config.yaml
n_layer: 15
d_model: 192
n_head: 2
n_kv_head: 2
head_dim: 96
d_mlp: 960
vocab_size: 1024
activation: "squared_relu"
norm: "rmsnorm"
norm_place: "pre"
norm_eps: 1e-05
positions: "rope"
rope_base: 10000.0
rope_fraction: 1.0
qk_norm: true
attn_scale: 0.112
bias: "none"
tie_embeddings: false
parallel_block: false
extras: ["capped logits"]
init: "normal"
init_std_qkv: 0.045
init_std_o: 0.00822
init_std_up: 0.045
init_std_down: 0.00368
optimizer: "muon_variant"
lr: 0.0126
lr_mult_down: 2.0
beta1: 0.93
lr_head: 0.036
warmup_steps: 127
schedule: "cos"
final_lr_fraction: 0.0
batch_tokens: 65536
seq_len: 256
doc_mask: true
train_tokens: 608300000
steps: 9282
dataset: "wikipedia_en"
MLP neurons of a small language model. Each row is named by its layer, matrix (up: input weights) and neuron, and shows model dimensions 64-127. Each number is 50 + 12 x the weight over its row's rms, rounded and kept within 0 to 99.
Before each neuron's rows, "fires in" lists the words (lower case) most often at its 100 highest values on Wikipedia text that the model never trained on.

fires in: "was", "been", "were"
L11.up496:51 50 35 45 56 68 52 46 57 46 66 50 38 38 55 65 54 45 46 51 59 76 52 90 39 52 22 56 33 55 62 78 39 61 47 64 33 49 32 64 56 36 37 48 57 51 66 66 57 32 50 39 54 51 64 43 51 61 44 53 46 51 67 44

fires in: "of", "restaurant"
L10.up50:66 51 42 55 56 47 60 62 21 40 46 48 38 46 63 46 42 60 39 49 60 79 77 29 65 42 64 47 29 65 70 47 44 59 48 54 50 53 26 62 45 30 70 47 51 55 53 41 60 52 54 23 59 61 47 37 31 58 51 50 45 32 54 46

fires in: "are", "they", "of", "were", "won"
L5.up310:53 68 51 48 37 34 44 52 51 45 48 23 48 48 52 45 58 48 49 29 52 67 52 53 33 52 40 62 22 62 57 59 45 39 38 65 60 52 58 68 45 38 50 20 45 57 41 53 53 50 63 37 52 56 50 58 32 55 53 57 50 63 53 40

fires in: "since", "what", "old", "died", "completed", "because"
L7.up314:45 52 24 63 55 48 43 45 40 43 54 56 40 61 53 48 68 64 39 60 55 47 55 76 35 38 63 50 60 49 63 46 44 65 54 26 32 55 65 52 46 65 51 31 63 52 69 40 17 50 46 58 79 52 46 64 43 71 66 55 31 58 47 54

fires in: "received", "george", "giving", "given", "gave"
L2.up272:52 61 44 66 29 51 55 53 38 59 56 48 30 59 81 42 38 45 36 61 52 50 59 45 36 53 51 45 45 43 47 34 49 41 40 49 40 57 53 47 63 46 48 52 35 54 61 45 54 55 48 36 59 70 64 49 33 79 60 51 31 50 40 23

fires in: "of", "for", "awards", "until", "to"
L9.up28:59 28 44 43 27 48 36 41 67 47 51 58 61 46 61 61 55 48 71 50 64 61 65 41 41 61 41 39 46 57 41 56 57 41 53 63 63 43 32 48 72 41 52 63 34 64 62 65 41 48 58 49 66 54 57 62 46 60 46 20 41 49 52 65

fires in: "while", "started", "white", "built", "however"
L12.up53:63 54 42 53 45 65 28 56 43 65 26 59 56 46 47 53 48 18 37 45 20 42 25 50 37 47 50 54 44 43 55 30 53 57 96 53 63 38 41 42 44 43 32 41 70 30 49 50 34 40 37 61 22 63 58 43 70 42 42 30 68 45 37 48

fires in: "or", "original", "originally"
L7.up709:38 49 35 49 24 38 52 65 47 42 38 38 36 57 45 46 36 33 71 45 61 76 57 53 46 41 18 57 44 36 60 59 29 41 46 71 56 37 40 56 43 49 25 66 63 46 17 64 48 69 77 50 51 39 43 65 54 58 43 21 38 44 47 51

fires in: "he", "have", "had", "has"
L11.up419:55 46 47 49 49 23 56 48 24 59 31 50 41 42 74 42 68 43 47 34 57 56 53 50 68 35 45 52 45 40 57 54 41 83 17 54 58 50 58 55 81 54 73 54 37 53 58 44 65 38 57 58 40 41 28 25 53 45 31 34 48 49 56 30

fires in: "the", "them", "of"
L9.up756:51 62 53 40 50 50 49 51 31 54 49 50 40 45 54 77 45 72 54 65 69 84 45 63 37 72 76 40 46 65 57 35 58 65 57 68 61 38 48 49 51 46 48 31 64 37 59 57 58 62 38 54 42 53 58 61 29 36 41 85 53 51 36 52

fires in: "by", "of", "john", "to", "with"
L11.up861:56 42 45 42 58 45 42 50 68 37 20 34 57 45 31 56 43 50 43 30 61 57 65 48 35 60 40 32 66 18 49 50 56 71 68 54 68 55 33 52 46 31 62 63 57 51 44 63 34 61 40 56 54 48 53 55 51 55 46 33 57 51 35 30

fires in: "the", "a", "as", "lieutenant", "appointed"
L10.up155:50 41 49 68 54 45 48 41 58 39 46 51 42 40 44 78 65 40 56 38 52 49 45 49 37 56 33 45 40 48 34 55 56 68 56 54 47 48 54 56 58 55 38 68 60 55 50 50 48 52 57 67 37 48 49 65 54 59 73 34 56 50 49 37

fires in: "it", "she", "he"
L9.up718:63 45 55 50 43 38 62 83 57 41 30 53 39 61 52 39 50 53 66 58 44 36 43 48 65 44 52 60 49 41 74 55 49 56 46 48 18 37 43 52 31 42 80 60 48 41 70 49 53 29 57 53 46 40 41 37 54 69 52 42 54 42 37 41

fires in: "and", "the", "to", "or"
L9.up518:50 30 33 51 31 37 48 54 47 72 49 30 34 59 58 54 35 46 49 48 45 66 55 47 44 68 59 51 52 63 55 62 43 33 61 46 49 37 34 54 46 34 54 50 49 46 61 41 65 30 61 59 39 59 55 40 43 67 27 43 60 52 47 75

fires in: "to", "well", "later", "referred"
L7.up554:32 59 28 41 51 34 34 58 41 47 67 62 54 38 71 42 70 35 74 68 59 35 59 56 58 56 59 51 71 65 47 52 52 51 47 57 58 67 56 71 39 64 47 66 73 42 49 37 36 63 44 47 45 48 33 64 63 37 60 65 57 56 60 34

fires in: "with", "in", "by", "on", "at"
L5.up517:48 66 52 55 26 40 58 41 58 39 54 71 58 41 47 57 35 57 49 62 63 52 47 63 51 46 37 58 33 53 54 41 52 50 45 45 48 74 67 54 57 64 58 47 66 57 49 38 64 62 83 39 64 49 43 48 50 55 40 43 50 27 58 53

fires in: "on", "training", "one", "train", "main", "outstanding"
L2.up286:51 36 42 39 41 42 35 49 41 47 54 62 56 37 69 43 61 75 35 96 46 62 49 50 59 55 52 59 57 34 52 54 49 72 37 62 35 47 68 33 60 56 49 69 66 36 61 18 44 43 50 48 53 66 52 45 58 28 68 65 43 65 47 40

fires in: "of", "after", "during", "despite", "to"
L7.up266:52 43 40 49 27 39 35 49 51 48 65 45 42 41 59 23 35 52 59 47 54 77 55 30 46 63 37 65 32 55 65 65 55 40 56 34 31 51 43 77 63 34 46 42 59 38 57 64 46 27 57 56 43 75 51 44 52 62 48 43 50 46 54 36

fires in: "he", "they", "she", "help"
L2.up794:43 58 65 65 48 40 66 52 43 41 54 48 56 48 57 58 90 47 67 50 55 56 56 47 66 58 55 59 76 63 54 49 48 47 43 42 61 51 74 55 58 49 62 49 63 51 48 54 51 55 80 56 44 43 58 54 55 49 47 43 47 34 58 43

fires in: "with", "to", "by", "of", "about"
L11.up433:31 46 37 65 53 35 45 67 49 50 67 65 63 35 63 27 38 46 62 28 62 54 57 46 81 53 50 57 32 55 54 58 35 53 69 42 56 61 41 56 48 52 73 51 79 52 72 58 57 58 54 26 76 52 53 48 57 36 47 57 40 58 59 52

fires in: "in"
L11.up948:55 51 42 73 31 43 63 63 45 54 56 28 59 36 44 70 79 50 56 64 63 89 60 37 40 60 63 37 66 40 33 66 56 48 47 67 42 52 37 58 66 52 56 45 45 28 46 52 65 60 56 44 40 35 48 59 38 63 50 53 65 40 62 60

fires in: "and", "or", "grand", "grandview", "alexander"
L10.up828:44 37 49 70 40 48 26 47 62 50 48 52 64 69 48 61 31 61 49 46 71 36 58 63 46 38 42 47 60 40 48 51 70 37 62 75 40 46 54 45 51 64 42 47 29 38 69 47 48 62 43 46 39 25 46 67 54 70 34 53 44 60 27 56

fires in: "the", "far"
L11.up761:39 34 49 39 45 59 47 55 44 60 49 47 52 60 59 77 50 62 43 58 64 55 38 34 55 72 55 48 63 60 42 36 35 30 56 35 51 49 41 71 65 39 45 45 68 44 53 39 41 38 44 44 38 58 52 67 57 48 30 69 54 28 52 57

fires in: "had", "with", "is", "was", "made"
L8.up91:51 58 48 55 38 32 48 54 60 51 64 60 58 50 68 36 55 46 56 37 61 52 56 63 78 50 32 55 39 66 54 47 42 57 32 44 26 58 56 64 57 45 49 46 51 51 64 51 51 47 67 41 50 61 43 34 46 68 52 60 38 60 66 50

fires in: "to", "would", "could", "that", "which", "will"
L7.up130:57 46 47 39 49 51 65 40 38 35 26 43 46 58 26 58 65 63 35 56 39 53 41 55 77 66 54 57 36 56 59 49 69 51 68 50 64 51 35 59 65 49 45 51 64 51 51 71 47 30 62 28 36 41 52 36 55 30 30 47 40 56 61 58

fires in: "none", "now", "note", "neural", "not", "once"
L2.up875:67 38 51 62 62 52 62 80 87 61 49 63 38 39 55 58 49 51 54 55 35 45 57 45 65 45 38 37 55 45 43 51 37 36 45 37 59 35 46 53 46 31 35 41 48 62 60 58 51 57 59 42 46 54 55 48 54 52 33 52 62 46 33 43

fires in: "a", "according", "after", "area", "as", "c"
L9.up658:39 32 56 39 60 56 60 61 58 45 44 37 72 33 33 48 58 38 47 61 61 30 57 56 53 39 35 40 65 27 42 61 56 44 42 53 59 41 47 62 43 37 46 59 35 60 38 67 44 47 53 55 56 54 50 43 42 48 41 56 65 68 58 51

fires in: "to", "top", "town"
L7.up948:48 35 46 58 39 36 66 42 51 42 61 53 56 62 41 51 55 70 76 40 35 54 39 33 50 81 52 56 41 49 53 62 68 46 44 52 38 42 45 46 50 29 56 43 35 56 66 52 54 33 44 51 40 40 47 35 55 36 43 37 50 44 53 48

fires in: "on", "in", "qualification", "of", "won"
L10.up802:48 49 52 45 37 48 53 55 30 40 37 51 50 36 52 54 52 57 84 38 51 40 52 64 56 55 60 38 37 57 60 38 55 48 36 47 52 54 43 43 61 50 47 41 69 58 60 56 43 23 44 33 64 42 65 52 52 48 68 26 51 42 48 45

fires in: "at", "executive"
L5.up313:52 48 43 62 47 51 53 52 42 44 30 49 21 69 35 34 56 46 52 47 60 57 47 54 55 48 46 50 62 56 01 44 41 61 53 28 47 59 57 75 48 47 36 34 64 58 43 67 51 41 48 38 59 57 28 28 59 38 49 46 53 52 60 41

fires in: "is", "are", "was", "as", "include"
L12.up466:48 54 40 29 68 36 40 44 57 59 54 36 71 42 68 43 42 56 66 47 40 54 38 59 30 52 32 50 50 61 50 46 29 38 58 43 45 36 29 50 49 44 46 62 46 66 36 74 59 49 44 47 67 54 37 45 47 47 43 57 49 60 62 46

fires in: "is", "are", "a", "only"
L11.up333:54 42 42 41 73 43 46 52 46 42 32 42 50 40 60 55 70 49 59 57 45 46 48 40 33 45 49 40 28 47 33 27 41 46 79 24 43 47 47 52 27 49 31 70 50 48 40 70 43 22 55 41 44 46 48 59 55 68 58 62 63 46 67 43

fires in: "season", "in", "place", "century"
L5.up574:71 43 56 50 59 62 49 45 34 65 32 48 49 59 39 54 44 27 56 61 46 61 46 75 61 59 50 46 44 38 45 63 55 48 54 58 58 61 05 34 44 58 37 40 67 56 43 59 47 64 77 61 34 40 66 69 51 70 53 42 45 49 39 57

fires in: "of", "to", "about", "for"
L7.up344:48 29 58 52 68 59 58 49 56 51 48 55 49 46 54 41 46 67 52 49 39 62 76 42 58 50 64 64 66 38 50 72 53 52 28 49 47 49 46 33 45 39 45 70 69 68 67 55 51 54 58 43 59 62 53 55 47 53 51 45 39 37 49 38

fires in: "on", "in"
L9.up746:58 50 46 63 34 36 41 41 32 43 42 54 61 61 42 42 68 52 51 70 36 38 72 35 21 60 52 18 44 43 65 44 50 45 60 45 56 60 37 38 42 56 53 49 52 48 62 56 51 61 72 51 28 60 30 41 44 56 45 73 52 48 40 60

fires in: "on", "once"
L12.up193:50 51 37 64 35 48 64 56 49 43 47 79 49 43 47 60 53 50 59 71 52 69 51 52 58 46 81 33 43 47 45 45 52 53 46 57 38 56 55 47 51 54 63 61 64 42 39 60 69 67 58 69 52 72 52 41 54 42 45 67 53 54 52 61

fires in: "of", "justice", "with"
L8.up95:68 32 75 42 55 43 56 45 77 42 49 46 40 45 46 53 64 35 71 53 67 31 67 66 50 60 47 28 49 53 46 54 50 40 43 62 64 52 69 71 30 31 54 42 72 52 67 42 27 59 63 37 54 54 49 39 53 63 48 64 59 64 40 12

fires in: "was", "been", "as", "were", "also", "a"
L7.up108:51 59 54 60 52 45 47 65 54 39 52 42 54 58 42 56 64 79 38 39 34 52 67 57 40 50 19 57 62 48 23 49 72 46 74 45 52 46 52 50 47 34 27 56 50 53 46 51 44 35 59 57 75 49 25 56 53 52 57 35 61 51 75 55

fires in: "a", "s", "an", "their", "his"
L7.up917:53 58 45 53 45 40 59 65 53 45 50 45 45 55 40 49 56 54 58 63 44 58 40 63 66 55 51 55 54 53 41 64 26 48 35 21 31 48 64 78 46 42 43 63 73 60 56 66 47 39 49 48 43 45 68 68 40 60 51 47 47 51 62 25

fires in: "became", "because", "were", "was", "could"
L8.up458:73 53 46 42 52 42 59 41 63 41 43 55 43 38 56 30 78 60 38 51 59 59 52 54 46 56 47 55 54 59 47 41 35 42 60 55 52 32 32 56 56 40 46 34 51 57 51 58 28 33 60 46 41 44 62 34 65 53 64 46 26 46 57 43

fires in: "his", "her", "restaurant", "age", "february", "s"
L5.up139:56 56 61 63 43 53 41 68 44 59 49 32 56 51 32 40 52 35 48 49 57 78 54 39 51 51 46 70 49 47 28 54 47 42 53 41 60 61 57 41 53 46 43 48 54 62 65 30 56 71 59 40 45 57 46 49 21 47 38 30 19 46 52 54

fires in: "of", "and", "that", "have", "together", "been"
L2.up797:39 34 24 58 52 52 62 60 32 53 59 44 25 53 48 39 39 57 45 54 43 53 64 55 47 55 49 76 70 51 55 59 54 28 45 44 51 42 30 62 47 37 45 52 64 51 49 46 63 15 75 57 57 32 46 50 59 37 26 67 71 32 28 47

fires in: "of", "average", "iowa", "median"
L7.up470:53 34 40 50 33 56 34 53 62 27 55 69 34 35 61 40 35 35 57 71 41 50 52 68 38 55 50 54 62 58 62 63 53 30 51 54 74 64 54 71 50 50 54 63 56 55 42 39 58 34 58 42 56 62 32 37 37 52 33 51 47 53 48 44

fires in: "such", "small", "pennsylvania", "smith", "thompson"
L7.up874:53 40 41 55 43 35 52 42 29 64 46 50 54 41 42 46 50 54 40 63 55 43 34 64 54 41 90 46 36 42 60 52 56 65 45 64 71 45 52 47 48 57 45 59 46 17 52 53 34 52 44 49 26 70 66 44 58 56 44 45 52 55 66 52

fires in: "and", "or"
L12.up249:27 44 44 55 34 60 35 63 88 47 65 63 35 60 36 53 30 51 59 32 66 61 67 52 45 41 45 45 46 33 51 33 46 49 49 66 45 63 36 49 67 50 40 45 56 45 45 56 50 36 76 44 55 54 37 56 64 62 49 32 49 52 39 66

fires in: "to", "on"
L5.up259:22 48 54 50 53 46 55 53 35 58 40 62 54 24 40 48 56 69 69 32 63 42 47 49 37 49 53 51 44 53 40 52 53 56 58 29 51 66 61 75 38 41 61 63 62 48 63 48 27 65 46 35 55 59 60 52 45 50 60 47 54 49 57 35

fires in: "in"
L12.up47:44 55 56 70 66 62 51 12 67 60 42 43 46 42 39 47 48 49 58 64 57 65 44 60 43 65 54 18 64 40 53 39 59 49 57 59 50 42 14 30 46 57 30 45 64 41 33 70 55 29 55 50 44 57 62 55 49 52 52 51 37 50 50 64

fires in: "of", "or", "ahl"
L5.up179:65 32 60 51 39 52 42 48 68 40 52 48 48 58 63 58 39 52 62 73 39 42 43 35 28 86 44 40 48 61 56 56 39 52 18 42 39 24 48 58 45 57 25 54 42 52 60 42 41 52 42 68 57 66 37 35 33 54 53 53 51 58 47 25

fires in: "after", "a", "as", "according", "at"
L12.up788:70 52 39 67 54 64 69 25 57 16 60 44 57 45 52 62 52 46 49 48 63 57 35 70 54 38 63 15 33 27 51 47 39 49 44 44 56 54 53 37 59 58 64 62 60 49 54 45 54 53 32 64 42 55 28 46 48 50 51 34 69 65 63 54

fires in: "of", "the", "netherlands", "s", "age", "or"
L9.up230:54 42 54 48 45 21 44 43 51 49 58 32 55 46 33 69 48 50 62 60 55 82 49 66 29 52 57 54 60 49 58 38 42 44 59 60 54 38 52 40 48 45 42 61 49 46 58 33 52 41 52 35 61 37 59 75 64 63 26 55 41 38 41 36

fires in: "was", "a", "his", "he", "were", "s"
L8.up254:59 62 61 51 38 62 54 42 52 50 54 45 36 48 51 61 49 61 60 52 54 37 54 60 77 50 55 48 41 62 37 57 38 42 45 16 26 39 58 52 52 37 55 45 68 58 64 43 56 57 32 41 48 69 57 44 50 55 39 60 54 44 61 47

fires in: "museum", "town", "world", "architecture", "lieutenant", "building"
L2.up270:80 49 60 47 42 35 61 47 38 40 51 49 15 45 63 34 35 58 60 31 52 64 42 46 48 45 66 50 32 40 69 62 51 36 76 49 32 41 53 76 50 48 56 42 43 48 58 56 59 45 58 46 53 41 52 26 49 39 41 53 53 38 51 46

fires in: "after", "when", "with", "to", "although"
L9.up151:53 51 46 44 40 29 37 59 66 57 67 42 38 54 46 52 73 50 51 54 73 51 25 41 50 35 35 41 71 44 68 33 49 41 41 35 58 65 51 54 44 56 62 47 55 49 60 80 52 56 90 57 44 60 48 20 42 63 45 42 63 43 31 55

fires in: "family", "force", "great", "major", "private"
L2.up22:61 61 48 33 50 37 61 47 54 48 23 51 42 55 42 34 56 63 56 45 51 55 44 38 70 60 57 44 43 31 54 38 61 44 49 51 38 63 63 48 52 55 68 63 32 54 35 60 59 54 42 48 51 73 27 56 52 44 48 54 24 41 61 23

fires in: "she", "her"
L8.up494:55 54 53 53 55 70 48 69 62 58 53 40 37 67 62 22 58 44 74 53 70 50 46 62 76 52 55 66 71 44 53 38 24 39 36 32 45 32 52 47 46 36 37 53 59 44 52 46 43 58 47 47 56 36 61 50 26 43 53 57 41 38 33 63

fires in: "to", "were", "syria", "despite", "among", "seychelles"
L7.up272:43 59 49 45 56 49 51 62 35 66 47 40 48 34 53 36 53 38 55 59 48 34 53 59 50 58 60 42 59 46 51 57 39 69 38 54 68 31 54 56 38 70 45 46 62 59 69 56 48 45 75 55 43 75 54 32 64 65 41 70 36 30 56 40

fires in: "of", "with", "to", "by"
L5.up736:72 39 68 51 45 36 13 51 77 38 44 44 65 56 37 53 50 55 76 53 45 45 50 43 45 43 27 47 61 44 40 64 50 51 66 33 51 54 48 45 34 42 44 64 46 44 74 37 56 55 68 58 51 43 52 44 51 61 62 44 52 56 25 52

fires in: "record", "according", "recently", "recorded", "recording", "records"
L5.up127:58 57 42 51 49 35 59 46 65 36 45 45 56 53 43 43 62 37 46 71 51 39 57 45 65 66 42 78 56 57 53 58 54 55 37 48 53 52 55 46 57 44 59 59 85 38 48 55 74 41 67 50 48 65 43 36 27 52 53 49 57 40 54 55

fires in: "from", "world", "at", "university", "war", "states"
L10.up430:31 33 40 58 50 49 59 42 50 58 48 58 65 36 33 23 63 55 60 69 52 42 55 43 66 81 72 48 41 33 49 61 44 74 68 12 60 65 56 51 42 70 33 38 60 47 29 43 49 35 57 41 66 57 38 49 59 43 21 37 48 45 53 43

fires in: "company", "role", "largest", "jiang", "june"
L2.up934:51 57 46 60 30 48 28 53 44 48 48 30 49 49 46 66 64 47 56 65 41 67 50 66 54 65 63 53 42 58 54 53 67 67 72 27 60 30 43 37 38 34 50 52 46 60 47 57 55 40 69 62 60 00 45 33 55 56 56 63 49 37 40 48

fires in: "after", "when", "from", "at", "as", "awards"
L5.up161:49 40 44 35 35 73 45 55 34 72 72 56 25 59 58 46 52 53 35 38 33 50 50 67 54 44 27 58 47 60 50 34 27 58 47 36 39 39 46 46 34 54 52 40 41 45 56 56 52 70 45 47 42 64 52 36 39 70 52 46 62 36 54 55

fires in: "of", "cárdenas"
L9.up366:49 34 51 45 39 45 46 34 70 54 35 51 42 34 50 47 78 24 73 71 71 62 38 37 41 61 41 59 62 47 60 44 37 54 51 39 54 51 51 50 31 38 64 54 49 49 53 41 64 50 67 37 67 57 37 34 47 70 50 22 63 26 48 25

fires in: "the"
L7.up774:64 47 68 41 52 19 54 58 69 38 52 67 67 59 58 56 54 59 40 46 37 55 43 46 33 51 67 60 43 62 50 47 50 58 53 69 55 36 55 50 53 37 58 44 28 23 40 58 60 61 40 57 28 70 59 62 60 60 57 44 50 48 26 69

fires in: "called", "such", "and", "known", "taylor", "or"
L8.up646:54 39 49 65 45 31 65 44 63 50 53 42 46 43 66 48 63 39 27 52 33 53 46 36 76 60 42 48 66 51 50 56 50 49 66 68 43 56 48 56 41 48 30 59 37 66 46 54 42 32 53 50 43 44 23 44 50 64 42 32 52 64 59 74

fires in: "in", "of", "with", "from", "for", "to"
L10.up303:55 48 43 50 62 62 63 49 43 45 51 48 50 47 64 57 75 51 55 55 65 62 43 41 45 38 64 56 53 43 78 73 45 53 35 48 43 49 37 67 36 54 69 65 45 45 59 53 60 70 64 31 48 60 38 26 51 65 73 54 37 35 39 38

fires in: "s", "of", "to", "at", "website"
L7.up811:50 63 54 44 59 53 45 58 52 47 56 52 53 40 34 54 43 47 27 36 62 45 52 57 36 47 45 41 62 29 40 40 59 87 48 80 55 60 32 60 61 37 51 52 41 61 56 30 54 70 66 40 52 40 56 60 61 52 52 39 48 63 39 44

fires in: "a", "language", "named", "after", "connected", "according"
L10.up364:47 35 58 56 57 66 66 49 43 42 73 27 33 46 54 51 49 68 61 53 63 56 43 53 62 54 48 62 45 39 45 32 24 39 43 38 60 52 66 40 33 43 47 49 42 48 20 79 50 52 54 38 61 48 34 51 36 48 45 72 82 82 53 47

fires in: "that", "one", "top", "have", "this", "september"
L5.up774:49 36 54 41 65 41 63 85 55 46 55 30 51 58 74 36 59 67 43 49 59 39 49 55 58 64 44 62 66 42 43 51 43 49 18 47 51 60 36 50 77 54 53 30 63 58 49 39 47 33 62 57 61 46 64 53 49 47 44 48 64 38 46 65

fires in: "the", "an", "to", "in"
L7.up957:49 53 42 54 29 92 51 59 38 63 73 40 40 46 66 44 55 57 47 26 66 38 48 51 59 39 43 44 35 67 64 70 35 47 25 46 54 41 56 58 57 67 59 44 58 51 48 49 51 52 68 31 45 54 57 26 66 63 48 62 51 50 56 22

fires in: "in", "played"
L7.up11:52 38 42 45 52 65 34 41 57 44 48 41 62 59 71 48 26 55 50 59 64 65 56 65 57 74 62 51 57 51 47 40 32 49 39 52 35 33 42 49 35 48 59 41 46 60 36 69 49 32 85 54 61 54 56 56 50 57 63 50 34 52 44 69

fires in: "was", "he", "made", "she"
L12.up818:44 67 42 70 47 52 72 61 65 42 37 62 51 45 59 48 48 61 59 63 35 51 28 47 72 51 65 62 54 42 71 67 26 53 61 52 47 23 59 38 62 32 52 44 39 48 50 65 64 51 58 59 37 33 47 45 43 50 52 62 48 36 59 62

fires in: "of", "san", "jean", "montreal", "see"
L5.up756:64 17 37 42 51 62 30 55 47 53 36 41 51 56 36 40 61 64 35 48 59 51 58 44 42 70 37 45 45 47 52 57 49 72 44 45 48 63 46 48 47 34 57 52 50 35 50 63 39 32 39 58 37 60 32 58 02 34 28 53 60 47 47 33

fires in: "on", "the", "in", "isbn"
L9.up300:38 50 52 45 55 56 56 70 38 51 61 43 46 62 42 44 35 44 57 39 54 49 59 88 41 65 68 35 74 48 46 45 62 49 36 60 43 41 35 57 41 32 42 59 55 39 26 61 52 23 65 55 57 38 52 43 48 47 55 37 35 50 41 44

fires in: "none", "eventually", "objects", "object", "obligor", "country"
L5.up409:52 47 68 42 47 63 58 76 40 52 50 47 49 32 53 75 55 58 38 68 52 42 51 63 97 55 27 49 49 52 43 57 69 49 39 71 53 51 43 49 61 53 52 30 49 45 57 62 67 43 75 54 50 45 46 58 61 32 51 28 34 39 50 74

fires in: "the", "and", "many", "both", "or", "no"
L7.up224:58 54 55 60 43 59 65 66 66 40 38 35 42 49 76 59 45 64 37 45 58 58 54 58 51 49 29 43 59 63 72 44 40 52 46 61 46 32 72 39 34 52 48 44 41 55 61 47 34 43 71 25 56 50 50 29 53 71 64 48 52 61 54 51

fires in: "the", "no", "made"
L9.up62:47 53 59 63 33 44 51 67 49 55 53 62 54 57 46 55 57 63 40 59 57 49 33 51 23 46 55 52 42 65 57 22 52 24 54 06 61 57 43 54 70 50 42 34 48 67 39 32 66 49 52 66 40 62 60 44 53 66 54 20 47 43 41 46

fires in: "at", "from", "near", "in"
L11.up580:55 35 57 55 66 55 65 49 55 43 46 48 50 51 55 50 68 38 63 65 46 68 31 55 39 52 44 44 42 20 37 75 60 48 54 40 33 52 51 67 39 26 43 53 35 39 44 48 39 53 44 54 49 65 43 46 48 51 27 34 41 34 40 49

fires in: "that", "for", "eventually", "of", "since", "by"
L7.up804:33 58 46 46 46 49 52 52 40 45 34 49 38 51 52 44 50 59 51 34 62 49 48 47 44 48 34 46 53 32 57 61 45 66 44 44 41 49 45 66 50 63 61 35 42 54 56 39 61 56 73 36 50 57 30 47 56 66 28 64 60 56 68 41

fires in: "he"
L8.up639:48 52 52 57 55 41 61 62 42 53 44 50 44 42 60 25 60 49 65 42 52 52 50 53 56 35 59 47 38 63 58 56 30 59 59 42 47 55 56 54 65 47 58 74 44 49 51 50 52 34 63 37 52 53 55 46 32 45 51 59 65 59 72 59

fires in: "2019", "2010", "2011", "2016", "2018"
L7.up401:20 58 57 59 54 42 53 31 46 42 46 46 53 46 68 65 49 54 41 48 64 64 35 55 55 44 80 37 47 42 56 41 59 42 65 45 53 49 44 54 51 51 58 30 61 68 45 55 60 63 39 64 28 63 45 50 71 38 65 63 48 64 43 62